From a checkpoint of a small transformer trained on Wikipedia.
Size: MLP 1280 tanh GELU, vocabulary 32000, 27.7M parameters.
Architecture: LayerNorm before each block, learned positions, biases, tied embeddings.
Training: a variant of Muon for these matrices, 561M tokens, 9195 steps.
MLP neurons of a small language model. Each row is named by its layer, matrix (down: output weights) and neuron, and shows model dimensions 208-303. Each number is 200 + 40 x the weight over its row's rms, rounded and kept within 0 to 999.
A block is one neuron, or neurons of one layer that tend to fire together. Before each block is what it responds to, as a language model described it from the Wikipedia text at the highest values.

Description: Surname pieces in names
L7.down33,230,207,234,125,186,166,153,218,186,133,189,229,224,239,233,269,223,237,222,136,195,266,201,195,166,201,171,202,217,178,185,216,175,227,208,217,192,238,197,228,196,138,168,230,180,227,249,200,221,183,209,250,219,181,243,177,206,252,125,198,188,174,241,162,251,176,245,218,214,245,150,222,142,172,209,230,156,221,149,277,187,102,173,151,208,180,195,184,244,218,224,208,143,199,209,196
L7.down214,180,157,212,163,202,187,255,184,139,191,166,216,229,236,206,211,197,157,201,90,181,203,160,230,172,257,174,183,186,211,190,242,210,272,172,175,177,149,95,103,223,232,160,223,173,163,178,212,296,223,272,161,178,191,174,212,184,197,219,276,255,230,130,150,233,183,217,178,263,231,205,234,160,129,241,185,207,189,216,254,232,274,169,241,131,211,219,171,250,178,167,153,200,245,217,257
L7.down289,337,226,187,172,227,167,228,119,233,295,173,200,119,212,286,171,275,203,171,167,148,261,148,135,219,153,148,232,212,227,188,143,208,234,153,136,268,197,195,202,175,199,210,265,130,227,192,145,122,230,243,200,253,282,229,207,224,160,113,213,226,232,243,163,193,237,242,192,208,180,174,155,166,247,206,203,155,217,205,167,196,119,177,191,192,224,172,204,195,209,160,163,155,127,208,212
L7.down356,230,178,177,116,193,179,199,224,165,150,184,168,134,208,140,180,230,169,203,223,277,186,229,193,206,222,213,194,224,198,221,154,183,166,216,204,122,216,169,198,266,272,236,212,218,203,190,208,179,241,198,229,163,207,207,183,131,219,207,112,220,182,255,234,232,202,256,166,213,197,266,210,128,294,267,229,275,229,241,160,210,132,264,229,103,181,269,238,167,213,216,229,182,213,185,185
L7.down384,210,224,228,262,310,231,206,233,131,292,181,217,184,259,268,217,202,197,113,125,136,164,249,194,225,183,216,239,198,266,206,211,130,207,177,168,238,222,275,194,200,171,178,213,175,151,134,201,194,214,250,191,217,190,139,209,274,220,231,246,177,229,115,141,163,200,224,192,179,229,169,121,218,169,151,171,234,150,172,208,196,243,163,196,157,239,204,193,214,230,177,151,205,234,189,249
L7.down409,189,162,209,262,191,223,278,164,164,275,179,157,184,250,185,167,254,136,282,211,161,158,195,231,166,195,138,243,292,221,123,236,242,129,182,220,158,188,203,170,220,186,188,157,167,237,259,186,165,207,200,206,220,176,184,136,197,129,246,182,269,120,242,171,231,226,208,158,234,197,244,196,214,156,245,242,214,194,161,215,217,180,238,225,200,239,166,272,216,188,136,173,240,227,166,239
L7.down417,211,194,170,226,248,220,256,214,226,152,215,170,213,221,191,264,182,163,128,188,151,228,201,228,178,220,206,182,223,284,203,206,187,220,129,194,213,170,115,202,177,241,151,218,163,203,199,201,198,209,177,226,267,196,239,256,214,243,186,236,213,168,105,232,128,199,221,268,227,197,228,209,198,256,222,178,153,128,125,178,294,233,190,173,198,187,152,165,171,240,182,231,224,184,226,221
L7.down534,145,236,206,243,177,260,237,201,183,206,183,144,160,251,226,190,224,221,179,263,210,162,241,205,192,263,198,239,162,189,223,221,216,241,171,140,97,185,187,105,255,199,243,312,232,206,239,123,228,218,179,190,239,238,172,215,195,142,187,120,164,169,165,202,192,207,221,236,219,255,164,139,173,210,221,230,197,176,118,220,135,228,181,224,227,199,189,181,244,213,196,229,191,206,220,268
L7.down595,225,116,210,213,216,233,251,225,157,93,209,229,203,145,178,135,183,156,204,183,178,156,190,202,191,208,214,214,194,184,179,187,127,215,257,204,100,205,206,194,218,134,187,177,241,255,169,206,234,223,164,248,156,219,202,303,153,97,243,199,168,204,187,166,167,260,189,201,176,219,178,209,217,184,198,160,171,201,243,219,192,244,190,295,186,188,154,177,204,277,122,229,213,221,179,226
L7.down778,234,170,131,143,242,219,187,196,210,118,195,202,184,170,146,217,262,258,208,188,247,259,175,227,217,154,246,189,169,158,219,162,235,215,229,146,218,195,105,226,190,173,189,195,258,238,219,186,145,223,218,193,133,238,179,216,269,230,202,252,164,236,191,260,210,184,174,200,247,232,268,155,149,190,97,153,167,220,231,299,233,221,185,206,210,149,283,209,242,279,209,122,239,247,261,150
L7.down875,201,256,182,168,175,149,206,245,187,301,236,186,186,211,209,210,134,164,165,173,163,215,202,152,276,139,213,277,189,153,194,185,190,154,186,219,241,149,231,250,177,255,202,206,186,274,188,152,213,184,268,163,243,252,172,216,132,189,196,212,195,223,154,194,223,202,225,156,111,179,219,182,129,205,261,215,231,221,207,131,245,156,195,223,183,169,185,211,180,294,178,166,207,236,208,173
L7.down1087,239,207,226,283,225,204,175,319,178,336,143,187,198,215,162,275,216,212,121,144,164,155,190,165,205,166,239,214,173,171,206,250,172,259,217,198,300,210,201,214,188,200,192,172,156,150,179,220,204,250,221,202,246,184,145,237,226,179,188,166,195,197,141,187,167,252,206,257,162,216,146,137,161,159,214,172,198,167,141,189,218,220,201,169,168,204,217,191,152,134,157,184,209,248,214,237
L7.down1091,276,197,176,285,249,218,255,224,246,198,147,246,165,173,189,194,201,184,186,146,163,117,194,164,183,220,196,164,170,163,176,236,240,241,162,148,207,194,209,206,197,146,191,185,212,189,258,232,235,257,214,168,241,174,207,227,155,133,244,254,142,223,156,165,162,147,204,224,185,206,161,217,237,179,175,129,235,198,248,180,259,196,201,184,199,192,195,222,221,104,177,214,161,237,214,187
L7.down1193,198,129,144,182,216,194,206,183,219,176,180,170,151,171,96,96,227,186,162,202,188,206,156,213,130,132,235,204,222,176,173,240,151,217,247,137,202,152,124,187,121,164,237,209,252,210,259,224,218,149,257,163,182,124,221,201,230,238,266,229,156,167,246,234,190,252,198,169,227,165,151,186,152,299,158,282,218,211,262,173,219,132,211,158,131,133,224,200,235,312,228,163,187,126,249,203
L7.down1199,151,195,156,224,192,168,210,182,167,214,152,162,186,284,208,179,205,193,205,240,96,213,269,227,156,185,162,155,176,174,229,147,167,185,159,213,168,167,155,146,223,166,186,174,183,191,181,256,232,261,183,147,156,164,198,165,243,178,330,178,229,205,202,235,234,245,186,195,178,213,221,213,183,186,253,215,231,225,206,196,253,240,206,209,101,178,221,250,271,185,191,251,196,263,268,213
L7.down1257,252,145,165,185,146,136,163,205,215,137,175,180,153,184,162,225,250,208,264,211,116,140,154,214,171,229,196,210,211,204,263,201,203,142,176,194,195,255,217,210,243,173,241,209,181,245,185,205,254,210,298,248,190,327,186,277,126,207,237,185,206,201,225,127,214,209,243,157,141,243,249,213,225,240,185,203,195,174,172,134,179,185,175,235,200,120,175,221,187,248,279,259,228,209,203,223

Description: Surname after first name
L5.down303,237,251,267,237,266,266,209,280,186,202,241,267,182,174,182,240,161,173,159,179,153,169,172,210,211,204,284,175,167,181,157,221,147,240,197,135,204,192,229,95,254,140,195,207,224,185,213,224,225,233,156,167,202,195,211,275,248,124,213,178,206,190,141,208,163,260,193,223,147,215,149,150,207,112,201,172,191,189,205,272,165,240,164,137,195,178,131,171,194,180,174,186,232,293,164,227

Description: Paragraph-break newlines
L5.down885,115,261,283,228,148,215,240,150,163,83,174,221,183,252,206,145,261,221,231,219,191,188,261,197,106,211,207,177,190,129,163,214,188,201,218,161,167,196,205,179,146,283,202,210,282,279,216,198,266,204,183,204,189,234,238,185,267,165,199,253,156,158,112,193,143,187,172,239,144,207,223,188,243,218,210,221,258,175,142,220,136,225,195,196,229,226,130,219,205,219,150,184,247,274,179,216

Description: Infinitive "to" and fragments
L7.down88,217,177,244,131,269,221,148,196,186,281,202,169,209,143,184,189,146,293,133,162,152,192,141,136,218,178,229,162,170,287,179,205,191,186,204,222,266,225,200,126,178,300,192,175,140,155,128,189,147,204,225,243,196,165,114,199,197,194,200,169,245,176,185,206,150,287,189,195,212,200,112,168,157,179,256,165,148,251,229,234,212,156,270,196,170,242,235,165,258,130,154,145,190,235,188,216
L7.down140,217,178,207,221,209,204,259,185,202,215,159,179,108,246,184,252,251,270,169,239,169,215,213,137,150,189,249,243,267,259,131,199,162,265,183,297,204,211,166,175,214,183,192,175,178,151,199,171,180,260,178,224,199,198,213,175,152,267,177,146,143,152,207,175,227,269,238,146,138,175,277,206,240,171,241,137,208,192,247,237,245,233,170,126,194,252,239,161,246,194,191,211,159,172,224,177
L7.down143,208,235,259,177,205,192,205,196,185,142,268,261,196,255,227,179,204,186,131,160,161,215,246,131,230,256,180,197,157,230,195,203,113,243,275,257,153,254,202,251,217,141,200,219,148,189,248,234,227,233,160,148,235,219,247,249,219,240,133,230,262,225,237,185,137,265,168,193,188,235,132,208,253,241,185,222,187,200,224,216,184,239,200,238,246,250,244,199,157,190,204,204,165,209,210,226
L7.down220,224,218,218,225,189,294,248,211,217,191,186,236,177,204,152,202,218,273,219,242,198,203,189,191,223,218,297,207,219,139,183,188,161,208,202,163,294,286,196,197,194,219,189,125,234,229,187,138,229,200,177,104,260,264,251,177,207,192,216,204,166,202,167,273,158,154,156,231,176,222,186,270,228,212,207,169,172,161,261,222,197,148,213,175,273,239,191,153,271,151,279,160,191,143,224,193
L7.down275,236,176,169,195,201,183,125,162,266,120,192,186,163,229,204,173,243,207,192,176,214,157,239,179,220,130,167,213,110,163,209,204,265,203,191,203,193,195,229,225,170,222,121,165,208,267,211,168,161,210,274,230,216,156,224,218,218,245,153,171,244,186,188,218,141,262,167,86,268,258,287,193,180,170,231,179,180,161,253,146,168,279,263,227,290,199,200,177,257,236,171,269,194,204,199,181
L7.down295,217,219,201,198,194,224,164,236,196,171,194,178,200,217,142,170,249,170,167,214,216,124,174,186,244,206,197,190,285,261,162,219,191,200,190,159,186,173,210,150,222,143,264,234,228,87,273,168,182,96,232,198,185,167,288,202,247,208,156,184,189,156,189,174,202,171,251,250,117,196,178,191,230,164,172,177,188,210,212,217,215,227,178,134,171,173,147,213,188,215,211,207,181,191,222,154
L7.down361,125,162,225,200,267,281,172,247,238,264,177,259,239,333,182,207,287,180,240,197,179,191,175,192,252,224,214,249,125,186,214,193,237,244,204,158,235,173,207,246,214,161,152,153,201,215,171,229,217,227,199,170,177,230,174,268,186,208,181,149,179,161,159,205,175,244,191,200,185,178,184,175,176,199,230,270,155,155,159,200,228,151,108,167,224,270,180,136,268,200,180,208,131,195,129,169
L7.down379,159,257,264,162,146,183,227,179,129,177,269,215,92,163,219,150,226,181,137,175,178,246,217,164,198,264,202,187,129,221,162,180,204,204,233,207,170,196,103,219,208,166,184,207,201,168,198,167,248,202,194,174,226,239,211,182,210,213,217,226,184,117,199,105,199,222,215,228,182,161,158,217,145,219,229,173,225,197,169,180,172,166,244,222,159,286,180,213,176,220,197,187,209,242,188,206
L7.down495,208,156,160,178,232,150,254,215,163,202,174,207,230,156,135,155,169,206,129,118,243,179,273,210,221,181,195,220,204,164,168,231,200,153,134,182,164,180,166,246,189,147,251,138,272,224,220,171,177,132,178,270,226,275,219,224,238,195,217,194,165,145,209,196,192,246,227,237,191,243,81,177,175,239,209,214,192,150,159,148,199,171,202,165,173,210,251,188,189,215,160,158,265,162,206,161
L7.down572,237,160,233,213,172,216,181,183,179,201,194,140,199,188,251,216,258,115,219,163,296,213,205,126,188,128,203,255,226,153,228,195,251,184,211,96,218,166,171,155,183,215,160,209,208,201,270,258,221,183,176,249,192,191,167,204,250,168,224,138,221,202,242,171,183,229,195,236,229,163,154,125,246,186,196,155,231,234,178,253,197,178,227,237,185,219,208,234,224,216,198,192,150,201,162,235
L7.down598,200,206,223,114,190,249,162,149,90,175,230,254,150,212,232,185,235,273,203,211,237,203,193,189,220,180,243,255,265,192,165,224,182,117,202,146,174,182,169,192,196,170,253,243,217,158,287,189,194,265,180,248,190,173,113,125,200,160,146,167,237,235,143,201,194,222,209,194,219,194,211,201,202,216,238,170,274,234,228,222,208,164,263,220,217,190,163,246,205,155,221,205,188,206,169,125
L7.down669,213,223,128,182,215,154,217,116,195,238,199,246,189,223,215,228,194,154,167,234,264,183,229,190,246,234,201,150,254,125,138,227,211,230,166,194,215,163,224,257,131,255,152,216,253,168,182,240,200,238,183,174,190,228,161,254,164,235,273,226,176,234,207,226,168,211,181,242,175,153,219,169,257,204,271,270,163,215,230,179,115,205,220,172,193,227,278,205,248,206,214,191,265,193,224,159
L7.down712,196,131,145,200,263,188,195,143,199,228,133,219,127,285,201,201,295,221,214,272,165,153,150,208,188,141,231,219,282,137,204,161,221,235,215,153,261,171,300,201,203,141,159,168,233,217,198,185,207,198,190,225,182,269,174,197,249,155,277,99,182,157,199,231,161,235,156,236,195,188,143,191,212,230,169,221,282,137,187,174,230,189,263,195,185,140,218,220,207,202,169,213,242,228,248,214
L7.down982,184,257,193,293,218,206,198,164,246,128,176,166,222,246,113,220,257,190,204,186,177,257,197,223,224,199,115,224,133,178,131,153,158,197,248,201,214,197,277,172,282,251,190,252,245,229,189,216,177,195,155,296,205,197,225,215,286,240,188,233,137,246,276,153,222,184,198,160,166,223,111,165,206,272,195,198,214,123,284,160,149,188,268,97,216,144,233,246,121,228,189,163,236,210,182,229
L7.down1007,143,213,133,207,140,194,231,197,192,197,263,189,127,225,207,199,259,242,208,200,218,167,147,149,276,165,186,203,150,264,179,173,232,240,232,146,217,160,189,271,211,192,104,263,197,183,177,194,251,177,212,164,133,225,179,208,290,243,169,182,250,276,137,289,203,216,269,184,247,257,181,137,222,295,202,168,225,225,227,125,166,161,138,106,288,221,151,200,183,174,163,154,221,171,195,142
L7.down1090,251,159,276,206,245,163,169,146,146,229,252,213,192,178,179,235,227,202,154,254,184,280,150,189,139,191,196,121,267,222,125,128,227,211,184,238,165,216,249,198,192,210,204,143,178,221,174,159,181,166,299,184,117,164,170,91,193,176,216,227,206,235,178,185,193,233,207,238,163,183,227,221,207,147,171,169,175,236,152,207,244,197,165,207,153,263,222,107,151,220,237,188,274,323,197,223

Description: Paragraph-ending line breaks
L3.down189,209,183,190,270,221,244,211,213,217,199,181,226,157,203,190,187,209,156,206,230,190,190,124,127,230,126,159,237,192,202,233,214,243,201,232,235,179,211,199,162,225,168,176,233,263,198,277,197,178,207,243,250,136,174,167,172,260,153,182,171,174,158,132,163,156,168,143,222,266,240,180,208,168,113,180,187,171,216,196,192,212,183,255,290,172,234,224,268,224,203,244,240,126,172,232,183
L3.down484,193,195,99,210,223,223,161,207,232,165,219,197,211,253,256,218,192,153,119,189,186,210,161,173,220,149,195,151,266,258,255,190,155,231,146,218,185,210,138,196,187,189,256,269,166,216,165,201,276,210,186,238,165,246,145,224,183,149,234,235,189,251,234,202,247,216,224,179,176,219,295,136,144,258,156,302,207,275,195,125,210,193,194,234,161,185,315,243,150,222,148,138,204,217,137,197
L3.down818,213,217,237,255,165,204,211,194,221,270,194,278,172,198,211,205,207,120,139,108,181,181,195,188,211,179,219,214,247,195,138,258,180,224,190,258,244,225,248,160,212,184,178,196,226,322,245,223,251,199,229,266,289,189,248,169,229,123,122,181,135,176,186,231,130,203,223,269,151,226,234,245,199,238,142,204,152,141,220,205,204,153,146,222,193,158,222,125,245,196,177,166,158,172,178,190
L3.down1195,230,228,138,243,241,327,174,255,168,243,181,294,222,203,170,184,233,164,167,209,181,199,226,127,245,157,115,155,174,171,180,197,229,174,132,252,261,201,188,198,174,235,222,228,207,178,198,254,237,193,184,217,166,220,183,158,201,169,239,183,246,200,147,187,207,175,170,177,186,244,210,197,181,196,147,174,164,211,287,266,229,197,289,218,196,219,244,242,226,256,214,294,162,150,166,187

Description: Verb-introducing to and modals
L3.down159,191,228,202,196,160,248,219,264,170,199,202,215,167,175,237,188,146,166,238,163,230,205,200,129,195,252,214,160,208,248,173,242,150,243,261,179,176,205,157,171,254,160,142,193,126,179,168,211,229,221,198,170,198,98,182,207,248,229,205,299,225,237,255,243,157,129,232,196,177,170,188,180,192,232,234,141,269,182,247,159,247,199,177,187,206,202,120,152,163,226,211,217,170,165,105,290
L3.down216,158,215,202,237,164,226,177,253,202,180,260,214,141,250,227,131,165,216,217,204,191,227,219,194,245,275,266,181,158,161,252,208,163,288,245,189,214,228,97,128,217,191,195,262,144,168,210,208,273,194,272,216,202,140,216,238,189,179,227,265,233,200,222,251,191,141,171,157,170,178,165,178,200,208,217,173,259,128,176,186,211,209,140,259,222,235,197,193,190,191,147,257,191,227,190,218
L3.down397,212,198,241,243,144,209,247,199,243,250,178,158,169,191,191,208,244,179,151,144,219,160,131,172,262,222,237,226,222,136,177,103,178,176,190,234,285,180,189,192,150,251,213,266,137,232,170,266,234,220,225,172,261,177,218,211,206,194,207,217,242,212,172,187,149,216,225,138,156,186,211,160,218,240,283,233,259,151,242,209,178,201,259,192,251,231,195,171,194,194,204,163,207,253,129,196
L3.down493,146,179,184,151,186,225,233,212,178,190,172,243,95,307,207,194,164,177,115,220,206,242,188,204,239,201,193,250,245,199,214,245,225,249,251,173,159,186,179,172,281,200,142,178,170,226,183,140,190,176,250,164,215,189,178,222,205,104,254,206,235,157,191,122,184,121,206,252,207,221,217,230,210,256,222,223,311,209,222,143,225,218,126,212,279,207,106,132,215,204,224,208,211,293,154,143

Description: Slot before a verb
L5.down628,283,298,213,171,197,183,260,189,167,159,202,174,154,204,244,147,159,184,123,196,173,248,205,158,260,304,244,159,139,163,270,186,198,226,147,244,226,291,179,164,139,129,126,149,175,182,236,247,300,164,221,154,167,223,259,243,214,220,180,239,216,156,204,177,207,232,241,239,200,153,190,120,132,235,209,261,227,205,213,187,242,228,285,193,257,195,211,161,211,201,228,178,188,135,201,171

Description: Paragraph-ending line breaks
L7.down43,299,236,177,164,157,213,194,203,228,117,205,298,170,182,175,159,299,176,207,279,163,207,159,214,205,154,160,220,174,138,87,139,157,180,183,259,234,217,226,238,203,198,102,189,183,224,262,142,184,225,198,236,213,153,182,176,173,161,202,221,198,153,299,164,236,257,179,250,143,217,157,112,240,232,171,233,240,195,158,231,222,215,143,204,161,197,198,246,223,188,249,194,195,159,171,163
L7.down45,219,255,190,180,174,200,230,248,254,178,220,223,227,309,253,205,268,194,122,167,201,180,237,199,208,198,201,257,153,136,141,159,204,144,189,151,129,206,167,264,252,198,212,260,210,160,194,165,259,152,99,235,210,213,191,210,221,223,179,202,210,182,203,99,191,230,184,161,257,233,208,250,216,168,184,273,219,166,232,216,207,207,197,183,265,197,180,214,237,150,219,208,215,244,242,140
L7.down104,184,187,163,215,173,179,232,214,164,148,215,182,174,189,165,186,183,169,149,179,215,221,158,204,183,172,172,187,170,122,157,189,176,151,192,225,183,238,132,243,196,190,181,205,200,239,177,149,205,179,176,214,208,136,212,188,162,203,175,159,274,173,217,95,193,129,185,189,267,253,260,233,175,233,283,168,205,233,218,214,251,208,244,215,191,125,191,228,150,213,193,184,156,216,160,206
L7.down123,169,240,257,201,228,188,273,178,121,39,209,262,140,224,152,188,238,159,197,226,163,195,174,195,167,202,208,232,180,151,181,199,194,164,199,187,266,156,202,210,210,181,211,147,277,169,195,256,193,250,204,208,197,197,186,205,232,165,220,195,247,219,258,246,183,233,182,196,195,132,151,175,161,184,244,181,258,209,231,160,217,251,234,203,204,184,184,222,213,274,134,162,227,269,251,226
L7.down165,210,231,237,189,145,249,243,175,231,239,187,149,170,217,243,211,204,175,186,131,219,169,184,229,164,256,190,255,140,84,183,203,202,187,243,228,169,248,219,279,229,212,199,176,136,223,243,219,239,135,253,151,148,152,312,208,259,265,222,233,245,157,175,204,202,213,204,208,169,144,181,163,258,171,178,269,258,121,177,190,207,211,141,188,145,263,196,159,197,199,221,187,190,182,235,207
L7.down167,218,210,237,236,248,188,242,196,257,181,204,234,224,174,148,222,261,187,154,181,178,190,174,185,230,174,182,124,176,121,128,97,218,177,256,280,171,188,206,241,245,206,222,178,171,241,235,246,180,162,166,250,210,132,233,236,238,188,210,225,202,129,177,211,198,181,243,214,164,232,191,187,240,268,231,196,135,198,271,220,179,205,176,263,161,185,139,233,199,161,152,239,229,184,131,168
L7.down197,171,174,239,170,267,230,180,209,209,248,201,209,151,154,255,190,199,247,142,249,171,140,123,168,189,211,216,157,190,115,179,157,145,214,212,208,210,199,237,127,285,182,246,228,164,173,219,183,254,245,208,115,228,170,209,273,153,189,201,163,226,208,177,183,189,205,237,191,186,168,163,151,234,166,171,181,156,246,219,237,262,226,222,208,282,248,125,198,180,173,225,222,261,170,176,209
L7.down207,239,135,188,229,169,189,153,171,266,144,274,203,180,211,259,273,287,189,238,149,206,265,213,179,161,190,188,159,193,274,175,193,152,200,147,209,164,213,195,242,225,124,166,209,212,190,154,197,162,257,186,269,186,222,225,151,183,197,130,188,208,212,164,128,227,212,176,240,208,200,216,242,175,167,201,222,203,171,202,137,283,197,185,196,233,228,190,178,195,158,242,199,156,214,194,185
L7.down264,274,132,204,199,177,176,223,223,205,191,186,244,197,248,142,254,237,244,159,161,168,192,240,238,201,194,146,248,179,182,203,211,190,234,187,183,179,253,213,234,246,206,228,235,151,163,230,294,271,236,149,167,231,152,255,139,163,183,230,166,236,143,238,206,240,225,235,203,216,222,173,117,203,258,196,241,105,187,201,276,210,208,313,176,162,292,181,212,256,198,282,234,235,241,241,189
L7.down411,187,113,223,234,216,178,257,147,259,171,241,238,127,174,153,230,191,136,203,230,158,165,179,142,218,310,286,168,82,168,181,159,140,189,203,244,143,237,200,222,242,171,255,179,218,216,189,206,211,202,223,229,145,193,243,116,197,199,226,238,197,147,259,208,226,215,214,260,185,200,215,171,190,223,166,236,215,254,195,210,157,145,227,196,180,178,137,213,202,186,193,232,207,216,259,133
L7.down423,230,153,248,148,177,243,230,212,231,226,243,260,111,191,203,194,198,236,204,209,221,146,148,180,206,191,216,155,163,239,174,169,131,215,235,160,173,215,213,244,310,253,193,163,210,236,157,190,166,197,262,202,196,183,206,197,175,241,327,177,177,138,244,222,185,227,214,139,233,217,187,144,209,289,196,249,180,163,248,190,178,174,234,267,147,183,140,160,163,166,190,238,143,89,257,194
L7.down455,264,243,242,187,222,196,228,216,196,211,190,209,166,264,191,236,245,260,139,226,223,187,177,219,146,143,228,175,162,208,158,194,191,278,158,209,182,210,83,208,222,142,152,230,176,217,145,267,136,135,221,169,194,219,225,170,171,192,220,206,166,177,203,187,194,162,254,185,139,206,172,221,261,193,263,182,173,181,150,178,259,316,170,269,205,234,169,187,143,205,243,275,228,207,148,222
L7.down531,177,189,148,202,195,204,261,115,211,196,250,191,136,189,235,224,154,192,242,311,187,206,139,167,153,226,205,159,199,163,226,130,201,147,217,194,181,209,260,245,206,145,162,205,226,249,196,154,162,198,232,186,241,136,256,200,189,141,224,162,221,160,224,175,249,231,166,157,119,174,209,187,198,190,155,183,209,161,201,154,204,240,175,239,230,177,161,199,228,137,169,214,291,172,209,200
L7.down840,211,194,197,217,218,178,279,180,225,189,247,179,237,159,222,240,206,243,234,325,112,216,137,134,221,167,162,180,181,137,170,272,124,159,216,148,190,174,244,239,221,150,156,230,207,206,241,220,223,203,213,145,157,179,238,215,180,201,232,200,166,167,199,226,273,234,211,227,251,159,214,239,171,195,211,212,178,180,204,248,265,182,161,255,207,192,216,227,178,229,235,207,201,182,182,204
L7.down906,264,214,235,278,179,184,216,135,216,202,174,213,149,142,167,229,246,189,157,264,177,215,146,182,174,161,222,194,147,147,140,177,179,226,200,168,217,168,252,217,159,256,212,217,162,244,132,211,178,254,160,145,177,137,235,223,237,214,247,157,174,165,185,189,215,229,169,173,163,254,228,172,254,253,146,265,202,228,120,225,188,144,246,294,175,201,222,167,163,242,178,184,208,251,212,176
L7.down1213,165,195,238,186,219,182,224,174,234,226,120,291,159,189,248,212,260,202,259,140,136,186,155,229,195,252,197,221,176,192,152,178,168,162,191,197,176,253,193,137,212,178,248,207,234,158,231,235,189,182,317,157,207,224,179,240,178,157,182,190,193,199,68,195,247,158,187,247,204,171,209,187,250,203,193,157,237,203,196,182,178,182,182,229,280,157,195,246,249,230,219,197,155,173,261,113

Description: Person surnames
L3.down36,245,168,195,243,280,203,290,212,215,259,171,165,266,193,243,204,177,229,179,212,82,192,113,198,251,183,133,211,193,221,179,217,205,175,224,169,117,191,183,235,191,182,226,188,159,220,197,256,299,198,227,144,209,231,219,260,206,191,240,196,137,174,242,211,234,197,188,254,258,173,175,180,244,182,200,201,146,213,253,189,229,262,209,243,221,215,222,161,237,202,234,215,194,175,242,145
L3.down977,182,221,186,203,199,185,235,196,194,133,171,186,257,231,173,221,255,243,248,179,187,234,193,221,137,183,214,216,203,144,168,275,183,176,129,153,204,235,172,165,177,244,184,182,136,281,245,255,244,235,154,177,215,166,188,223,219,195,175,179,237,177,192,287,137,183,199,126,210,181,175,254,197,241,202,223,262,243,210,210,250,161,198,208,212,199,301,222,193,277,172,178,136,194,231,204
L3.down1218,224,169,215,203,278,189,247,209,165,147,157,229,213,244,237,191,249,251,164,127,176,209,156,137,186,194,151,167,227,173,184,170,241,173,164,137,161,177,231,223,198,147,189,196,202,213,243,249,236,216,205,166,215,244,150,181,217,198,237,214,226,182,183,157,159,253,204,230,166,259,144,240,246,206,266,240,262,202,267,202,206,180,169,215,198,228,174,172,194,162,198,163,208,227,170,269
L3.down1254,181,177,207,225,251,208,274,146,188,188,189,190,232,223,145,154,207,154,233,183,103,251,211,241,154,219,160,223,314,150,171,164,195,138,199,143,129,235,197,177,171,118,214,165,174,175,240,212,188,220,170,286,122,239,170,230,224,148,156,180,170,182,196,216,183,223,170,174,186,159,200,287,200,134,198,197,200,165,189,130,190,208,165,150,208,210,258,271,246,164,157,204,236,235,245,176